{
  "n_layer": 21,
  "d_model": 256,
  "n_head": 4,
  "n_kv_head": 1,
  "head_dim": 64,
  "d_mlp": 704,
  "vocab_size": 8192,
  "activation": "swiglu",
  "norm": "rmsnorm",
  "norm_place": "pre",
  "norm_eps": 1e-06,
  "positions": "rope",
  "rope_base": 10000.0,
  "rope_fraction": 1.0,
  "qk_norm": true,
  "attn_scale": 0.125,
  "bias": "none",
  "tie_embeddings": false,
  "parallel_block": false,
  "init": "uniform",
  "init_std_qkv": 0.0377,
  "init_std_o": 0.00582,
  "init_std_up": 0.0377,
  "init_std_down": 0.00351,
  "init_mimetic": 0.5,
  "optimizer": "muon_variant",
  "lr": 0.00216,
  "lr_mult_o": 1.5,
  "lr_mult_down": 2.0,
  "beta1": 0.93,
  "lr_head": 0.00502,
  "grad_clip": 1.0,
  "warmup_steps": 0,
  "schedule": "wsd",
  "decay_fraction": 0.713,
  "decay_shape": "linear",
  "final_lr_fraction": 0.0,
  "batch_tokens": 32768,
  "seq_len": 1024,
  "doc_mask": true,
  "train_tokens": 493800000,
  "steps": 15070,
  "dataset": "wikipedia_en"
}
MLP neurons of a small language model. Each row is named by its layer, matrix (gate and up: input weights; down: output weights) and neuron, and shows model dimensions 64-191. Each number is 500 + 50 x the weight over its row's rms, rounded and kept within 0 to 999. Numbers have three digits each. A neuron's up and down rows have the sign that makes its largest values positive.
Before each neuron's rows, "fires on" lists the tokens most often at its 100 highest values on Wikipedia text that the model never trained on. A number after a token or word is its count.

fires on: " 4" 11, " 2" 10, " 6" 9, " 5" 9, " 19" 7, " 3" 7
L6.gate574:478596423420492502446537430544503552468590410465534457506570485489500548563524486468462512462476560497408501589514449480501611383472543542585490552560539446393536488456440447457433514521573522509588470487530485510427519510425472524477469489480497365567514532517405445419468558406494536480506516614426469558501576526452494440472551512446466568443509568433504489457488422590571443497505
L6.up574:473510442546430474530418458459525569468500476462562578411590525544536569424578525517541554444546472476485458422476472362519540413467474446507523492536541596462480516365498551501515465485538398536528520468516484470458450567485444548492405434490535382520623459524544554479440542506502476524478447490525473485406514560467493404587518442427498579493484446505534542495407409557539522497537
L6.down574:551437442473464480581480602489586500584461499628585543513596470508495542467459509507520424477598462455467509445409507448536542527426544515550481517466521514566411478436582545465526497551606482521506480470495549518481387487511470605576576458397557521520572570523600550523465487438471476550575426513494456563410479487436502526454519441509475467494504479487484527541551394473527491486511

fires on: ":" 46, " of" 18, " at" 7, " –" 7, " |" 5
L16.gate56:415472514586514504497486512616446500491515536490590453450480640547610488495538530546540547524434530419501417522409524528471553573451443556389555508490497434498378457522576572546543487517595487526520562527519494500532477520529498449437481583547520416536441530540477567500490465477443516504519533613463417531382422534473549544535478405480502423499519536603602540503577451588613534518462
L16.up56:382420537497593433461513487442548467488472491576524422530543470504488514523573489480529485547477534414530461505435530412524498400484491554463532508448507433492449517528488458486531536481401500516472558527519453556583455535536508387449509536453517614552506457531530497486491518456411392530479586509450523535512435514460502483494517595456496540467491461529439622595472446513474441552506
L16.down56:489466569500426552495488502438493617474487485560471525572554502479438479605524505489469443457528458538405483501441404569424544512457549509592522513472559534415533561482509540489485473462496588477486437416472502531523521412506509445520482500478519501541526543469492520495550409541365578423488539489470552456507492563521485451484498562525468443532514507485480485565544475493418543482485

fires on: "iv" 16, "ang" 15, "g" 13, "op" 7, "abi" 5, "unte" 5
L5.gate211:421469457502603469489533482534485565607479561560602587504426517477531440575372535569491477546452548521367495532544451478564481525440517561434549435447482528372591479486475631428542484540406508427456516503429533404446504455532517466513514518494463479437509553539362481614435552510445521544479588500425489577477505470443431453552524565556480495465526534565584500479539557493543486502407
L5.up211:510500465554498493514484453576482579503553480600480572478469602454528424503398551525490552570541485473468511416556511504565489533482597616416520484431501470577557464505561526562547467502475466492521557450383513479493490448468581488496521522534457501463552520623491505515426449460528498474561511447418436608428491433457487561439460531558512625400507527553550542432578470470407382420514
L5.down211:514490510506533430559489425572544492545529540495531514515489523519513488562466543469422490545424573521496484470466531504516411410362542581380451454482441554516528514492441502516474454494466511482459571455365555470472526465442456497556477434499469444486498569525495543533456545529555423543403556473402483578407470440409523464573489525551477527518400578474507518373494489556431484572512

fires on: "'" 43, " of" 7, " on" 6, ":" 5, " dis" 4, " led" 4
L14.gate328:519522545446427486517513462459511557504453422595548595464544484506484441479505525478491493612419499471551466530448559451568481480500554469441617473519462542505493530511409440460464508474602440563479473518516476614572523486547594455538573554551524506524548433429524467499541441469501430526463558594506550543480512462497453524524474405515522422500426497537533554521463546471504527517388
L14.up328:475451479568546615421525477450515488543471524613488491532514475461570523529482498509452435562456520425541532464452494402606485489542440591479475480468440524477456583444552541508501555578507549391524508457498525582507585499400550563551395477515497471550547458494548574471518544497517470388512445563544547507532491557521431515492380521554508582510640470456406516461531549487453398426474
L14.down328:581541570562466450482512551443370570528560509512486483637473503565461501540504494496454516558450479477471512522497491482565511470482543451523572511514504571463460552516528448546587479484524566494525459463524505529500578538483559474453507516450517510469528572559580483501578436600463624488556560504456541473535529599530504481506425535502498554447535517458503444541470511490452476612472

fires on: " co" 19, " in" 13, " came" 11, " finished" 9, " In" 4
L17.gate180:492511495469582551494471477542490536491494525449554429494450460429530447477530398494536496459457520460509468525511449404553442510545521587489518493477505492458512464536615458540578466499511580473520506439487450509540463427501544576408580498490514501489535562443519412581536551521520574495443538484463534483556516517453498586512488523539548539536476398464474572573493524484524525513589
L17.up180:496533532485467466459477439520539443441529482430434474503491422449451503380438423463481583425561505449517481567538403546454562497546538589475411504487541470609418523501476362482559406576464571512436589557447535572409561457475489446483530482473456553455522471556491423447547495450506589483525454583504440475545488559470557470523542581507507562423467553499618451589539486403412502525518
L17.down180:506569502486458490532543503450480508560489505582417505395486505518591494489632469497446566408486477374502511555491446459480456514476550541540551592467508448512472546514563418546435474470480530435425404530494505574475488483497486532467461452411428505476500490460520533532529526524536406491563534594417484371626481492569568472500470449374514457487477514488463346515524523464564511472471

fires on: " |" 75, "–" 4
L13.gate475:484473497456544507491443523432470576474554540486470453540527448543506440518481437564519567521455452542571512483457435582586525529577403519534488428484566517479401476552475431565514530566476485564556448535473488422548406505406531468362490441502509506502544512447466557528528506466475491496518460486515558429432498540499389479518491510497528436538449447541584422374513549554517542429481
L13.up475:478572494452440574502575476504524493509466546524523456507485442476538529565522360507506482447543529608493496474502496487427525582505592544377583548410508459540430550464558477459495460442590603610515525380484488502503503565399582476538510569438458392482478554492393496473581504440405478411530504445497513568467457488432561450465510559531449402576531509501504481474561439428548597553542
L13.down475:489385480432420516489402466358483446497463521497613450611494465557449517593553506484493536495527510533524530437493510468472440478564466492432464458424566519584487565500521497505486472394521515452440530517437542548526475526455428576522530463462525429549556544493470544514526587362504485331532533479500492523470408618459532486469536517576519417454459511497498481457495393490519535485484

fires on: " (" 30, "," 30, " of" 11, "din" 5, "-" 4
L10.gate540:525473502445422493430444440526392498520480492501431560522447561439474504484594490589471487478537540439544513503513391601446530565508482513500390460411481442542490472514498536395460462530461535431426454566444492535519496536480499487404500547579538469514497456525523459456551522494304535504521433584526604465490523457498439438512472464468538462497530463494547557448487502440549484509477
L10.up540:518497563497373443466440512453483517585505512538506536523439465494495403487522578508518489514522478460381660453578455525400418546485556444554467472462478521521550506491500482502434580532504582474495461411567539580524564518490389575450576478548534536514476519617495558575517483473457515459504585465594576407537460569513461495421504416512466536455462530494451494519566489518452470399499
L10.down540:473402430381437542480497525441547490681474503545533493450407484496547464487595489612498378516573504444552586535516486535488446477553523436571447430451439538555411575432555478562520487448492514516544463466527643501553524485489409495486540455479483463409550531488419516512480390407413481440499579519458531500495539515430583585498583557513468489504539501531524501580551540422494524523511

fires on: " to" 25, " by" 16, " from" 13, " through" 11, " of" 11, "-" 7
L11.gate181:545535512511484493460429527468512538507474472469440420409528484482536404490559501495528523483491534473524497636538472529545568562562592474493491625456577501574537453581539486465459452473487466398491492502492585533541580479556510588599579470567437554519475550531435480563465486483430510512475456472522454498606540440533546511501489469495395438454377441468514354505352518596447422471556
L11.up181:485538509501402427433447455479483612532481465485469519465491478481460428645513575526496516499572480475458422520435446503531511473484527425542478493516502445532598515463540575577499483439419484536549459539601469556582462626558543480475478555617499540510439523462486510463521491545469527481444496439511500538507558471585489514435525495507459560576508424453540498508493498495473390468526
L11.down181:449529491470511532411529523509551520495526616508518470461579491601472521490491513602503559611482575529485526548468529515503450472515538506441464444562493424379535505405566563528516443550472491503462475626503534447529551531492546569489487422514534503512416493526587566568514552452513561448476527506459431472502539509511510532416553431516455541512453553485512602468527565563522567497481

fires on: " 7" 19, " 5" 19, " 4" 11, " 23" 8, " 2" 6
L4.gate415:493402543460419497538621523463530509568488493504444510503570487508512575432503529486392527418506523540488495505424510565464585513465497453476662529497453548496440555483436521468459469555470416496421518517515579466455572627432441525516520529539483436458522498608472555576503521455466509455483483494455465587479531437498506538556462443525453459539440469441547503451466475539490565567549
L4.up415:600503420518542501488517535507501447411462502562507522512462521402519540520417553419443477424517442509453482366515586466533537522473562569452523528434478483475474412400532515502397542522526522514429533480433488488527537486423434654558464530437497451483571444534562406478474532518477460491500449549439576473487416581517509503524454510416507494441550523473503531544470398429541517405490
L4.down415:475526432407515559524542517481448561557508542474554493533525458463457516476497517481548424417540460507479544342482556475530489462505565468424534503519509484380482468352537484411465569668476566550480509424441493480539456533457482535555534536475409497499521604519455522565399492459494551471524482511509526584608492560548488480466492459506478442477503441547534529547461472435477507490561

fires on: "=" 100
L15.gate523:529526509551472524504682538576428443481523500546470494473531436528490496510532592436532465450543577534499508498448567529502608508568513531483510408459516481509528519508512464452522422440399529494478420644513471426527458451536594501580379435507487521478554505493546508463581492514479494477535448524493515508579550522504460516567435475553494607505466497503536478542467550587554500503506
L15.up523:502645476546527485490507542548468453487551567569525478417545470448441471418447559406527472418510512560397482490509559451546459425404400547440504529490523439487489509494513402425496419483488507554425456477452629491557549507470427449557556477561559591468499570558590559449550401477492509626527479485469483556456553439431521527545472510481453528457447494602483447441488548541507532386406
L15.down523:520507485555544428467505570520466392433456495498565539532550456530486453490462532425631563603459489558500505573552555481491524471552539557461497461483409436517535465510534549527527399539432537520508567513557460578485480470494464487493541436507554486489484558624502593559480440476479497445520531536499456471479520503534470490563457579521466504558548489397519519475478501505511475466390

fires on: " and" 37, "–" 13, "-" 12, " by" 6, " he" 6, " at" 5
L13.gate522:448537529487484485502525524448502479518441481494535487403510464461402475489443550458485538539465489475409465502483471423526526466559579561582451449461542441586473544457441452454346489492497486505609540469529471513434461454583584522467498590483445487471507505509537467532501554567482530460453586430478503547501513423497544428486500508534394559466502545538566556534531468467574517434556
L13.up522:500509543459487502507437490535516498339476378425522509511504478528467474455420452487399513472418472482486490504540456448514536578467500460473556536553533484494439495563586465448546492549420559452576477551439486417552375482536439483513488529442572487598534453487540520476582488559589560468487489527498576482554529514485519506574476603595494606527498346409512522495470438485515596439464
L13.down522:430587510549489521502543558563506475536453560519433533473541465638498570415450441486512493511572527526500518523460505528559468529456473472457484489505458463518431463452566601568597532488424560454491492478512569528603486502548574538430510516442425537507449502488520526568452472424401563584524524486509418507450472513498464579445481477419504490478434469509432527595514502620434485536496

fires on: " |" 32, " =" 18, ";" 8, " and" 6, ":" 5, "." 5
L14.gate467:500604502568517609517520500543587518523503478552445482443511582445446544561503508412502484480484470470558473465519458450612576558570476473518455509523462452596522485471503454483442508547435545474618479504527535430505518558561535487587546494453537525497494512444528433466445446526538431495412466522429603478485529551498429552439523414499572482528561526549567532490524494572485422438389
L14.up467:460505536513549470538462411427460471625503534506531480512524543484468466557587579488506561478500503501575560486595491497609515487530448513545415465463393528538512524518490507459457507503507529520521503571502463527524521479611512486493497558474510438494521550447585451475522445476509485533485540481497430603483457521486482563567440460426454575555531556565560526469468537572484497498449
L14.down467:474472463471542467477498420464441550465577470446556521453556445503453493486514546452452542537578567437354544501550496543574370477545423516525520459448466426557529457546408496506481577506480451477520451473453481423543603479411585489414526404518504490492483440524568468512523462439512588548487537434433461582473498537461455471491456547469489468460520495536524569444505473522486611546465

fires on: " |" 64, "|" 33
L18.gate438:492513479547500610489517479560485529518462541520475483590445478540528588498537500433492447532577509498468457464504540476630544413444455509458458547535452439482495504486518457475608493460509467451492512551454488427491465595552480367557505484481464580551538486557533502497456526493455490479480540541472422522510446421443515458587515503481492524455549408599517400486536505551554499530502
L18.up438:567451521495477601529465536553477497575503539438528480585447496494516606571472492506454452492527551514487511535474494431502424534550458450320470523590517480565495497491443462544514530400552508450566542513539454431439428542463493461504557485489472574529431462538436503522566447539441392427539491516471515549509498466577532407582508521509417459510412487511572467485488458482478487517546
L18.down438:440574463581414546500466499422501446471437487509634527579643519467503577500561572506512556537537504482507554473486478455552527516452577436465536506450480530426483507532456519449548550472500489474556484534493521466491550487458532366491518496446525499467579529598507492591557466532332546505478469472424460512464436484502444461533432482474517500441436478553539530508434473519497460526489

fires on: "|" 37, " |" 30, "-" 21
L18.gate315:538526537561485466502536504513503494513453483560558458488542475570627536574552353542512532474514491605432461479509496466533420506560369590530471501511541537565552446542389491542482511460533513501464498488473554488524490550409498474472527542513488488535446493540479419588511419467365439480519531504469503554570448572508516497468540554453366465537479487486489544475502518527449456473549
L18.up315:534507510424487483413561479485445451547504522479471508380522529492538440529485514504571505547430472491551545545568534441497462507480537520565530542448411487531387489536459444441510455522480560472487492550486535513532511528477527499503524403537561421517501498542543477448478557493470464514553577409497461462491579592429590465476596513505473425505503441519623477517443466508604452510552
L18.down315:466462574497466516501482385425469383485465471557541477469444556605541527539615513467466513414546444513425478539431499408454532500483530549456482455525417458379610540439502481504430487471477504451484551417443535530516580497551482487522518488464452460573483503535539455492610500430505478433539536428496369436483468589510636512483506474499436511460527449506526456565520509549487403548558

fires on: "," 87
L12.gate399:412494434489505443479467480439479558542422586508421461539476612515481480494534557592555537471524502434480467578459427500500534516533480562514457530446534476490512543497422521484491537406469528518444453433475525443487515517430420538468525458477561404548422487471525536531510394534498411525466500495572495523420515411597482447463538468500440461491524449417389536468537557496427568430520
L12.up399:498520401555456593426415499427476471552433553494496485519500570563512415465488560639476479503498464447444475633527443460597570550491487524486446496529502585515479399505470446388500523549578567403495507444505493444545587482383428473538524440514525420474538538479551395463518517535447460607544457504502524428381537419484518439485467494440536490504486586442380523514507496459463525530449
L12.down399:487485512595461438558494459433482557539576532468543491561379595502500447516515501591486523559600572452535542438529537573510460551537476501505497456578577425611399471557524507547478462564426506529532559520506493528482526452494415526423503533548470501410523495513401487455464473518456485537528517541527531535391577555476460488567478569558498493480522501558482623575636507451529532461486

fires on: "\n\n" 30, " (" 15, "eri" 4, "–" 4, "bi" 4
L12.gate461:479580447537520570497583446482423578515494478556472430572552540463532456442541484502439529501472476591543441402509576545479442433495557500517499516431357570511477484497474557498580599449471445532412479490443541432615523445476498511525425462591539471511566585525517522559435478466550424504561561518431557563390518558489459498441470500522466460479441437546514426493563498482461482490468
L12.up461:378474487477532473556500571449464406393501534551498402460526458489529606432493535532438510512481538527467454469468483467519487520444462540496418461520480467484596505477451574401479523542408537523474493535478444511487495500543508503464447491515526434488594503464494532535470456479516553485481479492447465541517504455495442474387534443442543409508502415468581598452489563464575505432496
L12.down461:498473554513397448481540518576488506532485487358525408623527422565500475482526464588514503456509544531401493473523486416510516555399487526431474489500508461604593590501541459614440528448572488462540591466438514409466392527414608500431506482422516533531590539472469578538553482454519480464462497436475521539454471491515479438492517489529580554443557448460455510481500457449512507490477

fires on: " the" 18, "s" 16, "'" 9, " of" 8, " in" 7, " on" 6
L11.gate61:435440502518437568555514421465502555448396472531555473451574424579542388472500534501447471560506530457527451472471472480456460477470520567504460548474418403602511472452542497503408540548576526474380530457621506500524439490487506419490537408527431584410449446496428493557535566601566529553447518475564545516515526556490509477521436524511490510446456364536436519469471508476524503570584
L11.up61:488485511506442469503448542529496479486518485486568495548502403605510411430551524438440527545380444480598498555582497477446418451548551584516507582466461492498490506521425599516399562585444493509477529408572450504537557484516490403546426514487512483479456419521538526524530634466553494601466595520444537486528502534424506474547442489534530484484562458436530550461427457372493453441640
L11.down61:479514502533372538412516542528487517472581433486556581560359449434464530509511416537489553590500483466556517394494501482367480455471471504480559479554463530583450578515487513490509410448507479531609423469471517542437418590436518467493502510442523370505574465545468446443538589511476569484568534536460570543512508510595429483515501467598457474539512529456458532473439491495417501524532

fires on: "=" 75, " =" 7, " have" 6
L13.gate156:585498452524579403535498565503450447527426505609480482504451488565558511514513527482465484510486536617594426481488381492496625450518475501579449415431550479524562407444509512512465489467476482451530414635532452503535464463468532418608462476426506592504540548529513510555476470546518514465577520580478537526505402440557486571492393492578503491471451444589528397429460574480475458575523
L13.up156:514499391575522503601495530428494478505507563634564392457509417473503453495467591473463471550495601510564514474465511549541515499480458548565518410558529503533440501469496448480483484473533522477586500474465491448466518488475526488477482454430391581513515618519469467376501521467526402535458414480497565586477514433502454618546545431508434467527551468455476429542441418510515408496522
L13.down156:516527483572518493499484404547501463529609497569468474505526497554500490492477467499429500488480513570524510494513454540466543461432563503450506502414577438482510497546597509538496512601501497579502612578514510453571457526521573544507490510511560453442453429504500475512497409536562558436471508556513482468426439470489503525580522561505507523527406474497425423482615459471491454448476

fires on: "=" 48, "vi" 6, "it" 4
L13.gate275:560479510545478533464471503504494447600596499549417435503504499502544546576498493472468527515508501548547447467500484468516493503540491533526511434426552501579477591464516586578467439417503513544495436565481514507586576510470577504603462421582454445494444454546464430445525521567452551577436458484460528509472467468549534423450513450514567496479475555471520513459466479530550462463393
L13.up275:602554470607411524583481496533482535520504516507482390512413557548579460518390523482408475496596531477538425438571430394439480454447468475507445474423557501504496508472509552481510525538514486536548524460563462519595489456493507502517468475487458550506506550561509493426503538506429575431576484402496450497450507510553548504509490500516555595630606496465508470520484452502589442595475
L13.down275:531537575565585458448434499568512469458458488495531507419587479470487537485454573502476538526447559600508486485556467494435525534569470486428491485433485434564570508455556446567444473446480496536440509500543435546572523469472539515509538518579560502422458499584459537504490487615566522541562501543531546443544513471467401539478431426554556550462491459441510487577495481534487455455373

fires on: "=" 100
L14.gate362:478588429440499411479517514465467464490448581481456458594525605558541618472377547418458531561439487579540456563538495465549513448438576472509444512510586531590468561422439474455460466460438501514528492605510488457552515607627610389521456520480502537507498564569489505459553535530477555526471506398563473549499538426551455452592451466478520533492483431500524490523528432482570467505583
L14.up362:458593469459507397481503547506462457435434564418539520546524525575479453521522559433432479555522507491568448569478547469508560440499510523562401511433540447425457488504549511445440429516464534592444502539462466398591508579530548468440443520502464573474568529523451504508430468380567504489573450502504347522582477518557467554526458439424464551525541416532532509497434456447554441530490
L14.down362:463587479471544389491452516453480487429558593494431478472565516433618521548442595393440474518471526548553467600484548498416616466429472576489398513519528448488484455431569503541519439517472465543437476543428455483561472516584515451497530506453443487471540472565491469434536437479521510541533526557439398411513464480487496575442470510479562616459515392560509490493497495468541422472523

fires on: " at" 17, " in" 11, " from" 11, " of" 10, "s" 8
L10.gate320:508483455491567535586478512465496481541474493502524443524501573549493392492446445501604547426530488530534460521603482367587496472559511603472455469505558479534519492442470439498525422459522590484444497484492494495495486501480458500529529444527460498443492420486449502492569403416480472434493505449507596522486501503524499485547514502616551546469478413519469532546439401495503579539550
L10.up320:432470492477572601492516464496480587506456565481535462461582613569529526550437509484572530416572519513493476460551569455560520392524473542484492440437498500420539569464499443504417508529491453481434503535410477483548544495488577529523515469406390495536508483508536496476490498463472493436440557503553494498532544514500560390558548530578471546438542471474500467555518471513426557565439
L10.down320:452502542528531488528510486532532382551484564515458470550478523521488518470472424486562486467575509486583482595515559475561412502425536546557457482486575470456474563483432401531548509508501540552486460547470520542523500467541538416488487429489474514495425482533544480480516458579463599462540535506512461489490541450466605477504438503455550539453524511519490596432528536362559532438515

fires on: " In" 19, "in" 11, " in" 10, "In" 7, " re" 7, " en" 7
L11.gate436:525531535449507499496409594467510535485649513515536502434503496570563458460535429492444498457405479465495446467435431549476503583565448461522508585451432571504452544454568515530455444512511521438488478542481573449483519476571513472457506426474513441485448489525402476488536496520482526505463475678462545549468502512446483543463475519512407510544445545413526542535613402386550542538500
L11.up436:567567504467537543544490516549462495511592444527483559538584484494505427535612501541540530430474499451462475443561489516498455566525620489448510616462520498544495535398429465571562481488460498495552439484456564480429435541556369510410492451543418457455464522573492572551541520538493469494618521504532461505639495531511492557429494520567462569484517569597528483573548463494504394429502
L11.down436:498519512560565508629563469497491527546449424542488494460601541442515466535502501492565546485564457442546383561516442523498553483566490435578541496455522432429476525421484515581546520431488495451479381572559498509441481541496517515518505412484518433461436417444403543538485455452525525481538495628470456540484585532551491566563553517453480463495535461508465556516516494450525577509592

fires on: " (" 37, " =" 22, "\n\n" 20, "=" 9, " and" 6, "-" 4
L12.gate232:510558546517530522476491508511475474588556415585534383492392549474451460521500536453505541507465420439495616483521493498446542517531441455526461454464387556587515474503458502546509552528456551449406459502482429495507585474460513477552466467488480522531640383514541433499572526474602489600580464484464478446495502476544504477570537487517448547426536545434562540527480498424493411507509
L12.up232:512575456503535375530518559439529518514519418578522497530571470458451409423428581454515446473429491455509587597633490590474565505557611518524479474405487456602571462531528454490495452531522514468564389532564439442425413478552460450488465472498492511445625477501477552544597589485501499453442529519423461554510509469584569498542641477486500477492483509558430532489509502484522478405505
L12.down232:464498429512475449491503433497431446414503472508549601546439480519478444486440500526510540456540586531458499507512601535568539493519560608574600507383547501575468626599446522477465481449484480461629435423508542485486520468513481500481606493488505457508475519425432476525470500490445535478375483497444411517455471503488482513438559486440535511413353497560474442497535519531405594497546

fires on: " to" 42, "=" 12, " from" 6, " in" 6, " started" 6, " began" 5
L11.gate670:439520518449485539516522503520513495465510518520523424506485596479513441507492578510532502433551500460437480468485531507487424429533529541561448466425505512417519539460448613474462518426542508493417530524531402535494523422459565543557603475538580475465483506372514498542567585613547538504440560549528456407509498391514514454499503604508511526450577602562489418506508573543482513559458
L11.up670:487522461495501529526469546510496495465494558537595462537508553483456500474362530497541538410507546522513546564463485553566493489525531578440525462528556575530461583464456420468567520507441523546471522532395507494498434404494510475556468451499500528465582499421608350440440491519584531511545533454397467521443508516645475494506494533521421595417477533443485442445453482563529491505457
L11.down670:554542483500483508535452546492589480607466514582451438456487548504476490451465471481466603486478478437569542541544493475500340423531542477516510407488613507345467519437398547496540508527461482424540504506454554502527459469470481453491502471575537448566419499550495447506515470447517513523426400505554367520531533465483542512440569509518538489477444441538490505466463531473449561473497

fires on: " by" 30, ":" 24, " =" 9, " |" 9, " —" 4, "|" 4
L13.gate441:358514397361506511494550495543584528521410479533573550526518469562588467550449540548488467582515581495461462499512542484500471488538604611532476509491482533533541554482581471577468558447506591515572503512524571522565545509490590427505471519520471544532559446513540464550516419498395527434522500488437527539470519510502608537471542530526541488446467451448524420487474514488510435458505
L13.up441:435561434544510404514498490417444512562529486545507427638515541458530445519458498536475466588411479566531510578489525433505417443571467468569508620494585537549544444561502487454595573573523471518494430520467444540554481508518536511520511589452462611417516509484494474557493363454469454466565575479501509532547544468514600496564437496585475484529515472471540462444442506418432422547537
L13.down441:530517524438452532535485613586550465589454448535613472582487514573427540485562469528507484589499439500566495446450544522562489572493513441552529524403495465434493503560467503492490446492444541548531529452525487480551514477523449474499431554531504575625646546500498526518550461515446502474550447454511533472489540474513520403540543522513575525408478438506422566614514501525503461463538

fires on: "," 87, " of" 6
L13.gate526:515515436516489439486465454482488548514464556482506408514411487390487550541519573513502457382546621359536462569458507523525475478638486452537475478574439576504468551500459465547441420568525516417468539565516468458495529588508470567499437496563472425535415540515543509441497472619452503495450451495535601454509524511568385559540480556494492451513531521502451504514588460441416494446525
L13.up526:442515509530383486496505496438544474589411490522388436517408550487460488481520504432498474484502503450431573416465551460517390515549481470520530435426520567508408613489474474596384553531518483508412496448471438534559482555383421476526488516523477506427507494442444491487449449581501524659511496585529643437465474564472403462549552446497488547486522495488479463544557467425524407521500
L13.down526:553504511519465471440489525562477498536527482442514525536394551493482551509477540442525517464524508372498471533541446505475544446502479482530496437597446519538422544564587481479455516565447509512593495549563500500526511498546488546469580489549499478569469475523478532505449435521492516574544500633541545486461501569520375521529512528507441449556609506491469496610493463469496601449558

fires on: "=" 86, " to" 5
L12.gate166:506511469567403390550473437581459495510546536567519430439403499498428489532543498507367522434493432609503504566495537513550504518504520457484551581438525461540537450542398528545515485441526535533558406472423453400620497488429408530482610452489532492504464558508580485538467466535552466485519473483502511433490594477491493459474444527555502590484571568404480477396529556518531534526398
L12.up166:533520464450413551515470553432535460435389474604526496458510451494492482471355376439534453461512455479508550519528483558434462443562527550526442481445470491505536527433555465369452447543473542436527444575554530575511457415522509463427521529478491500492463481391473559562518471475519506611513431448502477602468477567487557524487556517484499526478548500490479436470554517463445524495530
L12.down166:465459432516454480621457521509535484517482491505421417498546431545486485499565459522496435435584444537414487481477432504493464472529453507398522450460503519492499501463489511451541442491507483519477474481449503462529407508507533506502530559521509512530441515413557545513465467515459470478495471563533434515499567458459502543421615436485458541456590560474518517551482577477454503457446

fires on: "=" 88
L14.gate436:441429378474486415480487507508508498487514469512503420471617506574503486600514461441416567564439455532413467574471481504568470509432486441437549563470505484523501512530643532473444616552516466508451428502629533538540427482485464400575458535375526543476467487458482440582406539529547540558454511364549494570529483464465508502464450436436519533514432451554553454502447475499518413526535
L14.up436:541579514523355516572496537630464499606434516510460529533450539527452580488516530571487479526596485507520484460508484488552591459561527456493540533467440391493502451543544506449487493485470390578466559469454424482428529479562494565512444471551567435509506502604531460495493562611497462448586500572524443455594571476501538441463465480489461576462539510468457554460506544546539551607546
L14.down436:493582573431472483528530446477501543519568341450477487522484520443475528468578591448525448383455533514435512552433398464521555482488556510461588437482466520485607442515670490533499458520500510431407508556544514502529443481428471518484514528484482554481535479570521574592480530523499512574540552506560453487529522456585471465480458467554527530428511510464571482456437531572526525529443

fires on: " life" 18, " child" 10, " member" 7, "der" 7, " sister" 6, " young" 6
L5.gate321:516456547539530492570423497346514446456487542522528467566458438471521461540556409513432491436448580413453465602566500631431592498520525522443551487440434522391560442475505445413544504418490525496509457486555478475422468379420461572499568512474534543519449518502530405477544481452421479566482469457459543484451481591509463468528549432497446482552470449434535457528497516452496567537549
L5.up321:564450585570528539440509504461511512493546498458435503409520516499538542486521466496490446539517553574592546417516541610476570519525474452505548549464456569504416458568443442449483490594534521517559543469408567504515418549579516588494475410462467434495610539575473545557529562465550522536466438534519442452511481468501559488487423525464493479639541560529485526549445525468530536420500
L5.down321:521499547588525473481455551453484439441477493462551487530467454542477521533437478445351457460488545494503562668579533559472501555421500522451484571527539515438574455478495455538548510501537486471548413480488460504548580404470553459457555500496557577526503592493600575525531477504462443536513441456509489497477500539560480546523560456601490474504461448526445477472492616406497463533589

fires on: "," 32, "ed" 7, "gen" 6, " placed" 4, " included" 4, "ni" 4
L12.gate105:491502507565490434450501473498445501422417517449584535551492432586541503499479505390516469543542541435631529469477541539500457497426536527470555489496468510589459516537500480489484566445518474438483380482516451512484518479432444531516538526418469578527397498472579513473514501460466528483534423455485528372464429513513473485474571549440443566454444531546510537547491505495481520511450
L12.up105:506410512501482529522454453506486466494425517626510426507464622449477507508542472520508455487511496413647474439424487500502469559428476646532528504457538510500581515480531524415474444465442469400496481449449413529449494548466461568513545435460503416546511551468473424645545543474405498495548405538503479471433432573453465571509464469505516461495501508546480549514478464494513503563547
L12.down105:492492491467498493491429548482466528570558567473444492535429632493491458488470453532538495477632571460496469432459437528435507474553450522506491499539479554537413611517481633545552537520484568579494567498473517546481499437474481596481474474543495388457547541484535525482494530459477525532566466523542409509442542488520476440482530574426567487543566509496410482582541542457442535567502

fires on: " (" 35, "ub" 6, " who" 6, " to" 4, " School" 4
L15.gate642:488548537509574484548482529527516540448637534496533445523551546537600483587606438545479467543412465472570526506516425484498525489492409476587602488473478629459430440479506618523498509488464453519421503516448455487525412502557513570389558576461486475479450571527537449508472472450571544547512464522500512447508582470507500516487516488520533510511497508491443411482492517474514537443522
L15.up642:549439475595597547527406518490365570498489410501492484584477441428477516543466417494516516431560496519483478509474448501470512513472466387504517466535479601401503582560513537479469496443598569516449523506453403463542505484494559500511485501574437545464535485466504450506525501510560433595550588502490502429585519549484448467373558586511436554448465627490513393521483532577537443473511
L15.down642:403474510519499498522532508440557565550465477507436540495539507525520395465503508613531420495482486533521440522492482543555424515524390490473484424480451495533464490470483473483507521509485469490496575471504479355577522500519453463508385540599487616486511505473442539544492506475438480540469518510562535507507554479475547537434480442399362483518580606559547579510463496460517497463397

fires on: " I" 27, "I" 13, " Label" 6, "iz" 6
L8.gate264:523456558510510437500599432461443520619492470537506472533511393545499468552483563491499513520435468534507496539539501456443552521437506524455473599544488492423392479550499468537391442471425386488583526520427598560547521539434558571562499537460563440475461590486458472535485378439413478453563478562549567503461446587510512555508421508576456508466502490439549374461463557416433463502459
L8.up264:467545489477631458506608386587499491498475507565461430469564496516479541505505525453538424461471435517589583529462495465544576533516449526553412495476485533502398446507539523533542514571611529481512447516484466542541473499463430485524508512525462486486488507413578449537490527588515464504596522460546477611411567543491570548508501490538598506431423467433497433584448575443466470486528
L8.down264:493515574545518492477527530546497564552459458542485501520649484438426460580428502489465550564500521436399493506533428484586609502420549665588527457486573470461496537476504546525516450433475526528561401468494457534537516457485537507522587485481353412491483526512492446447492534517570516341573521520436601598457511493528575541433486497478590494520538507552509485457500626497436385505502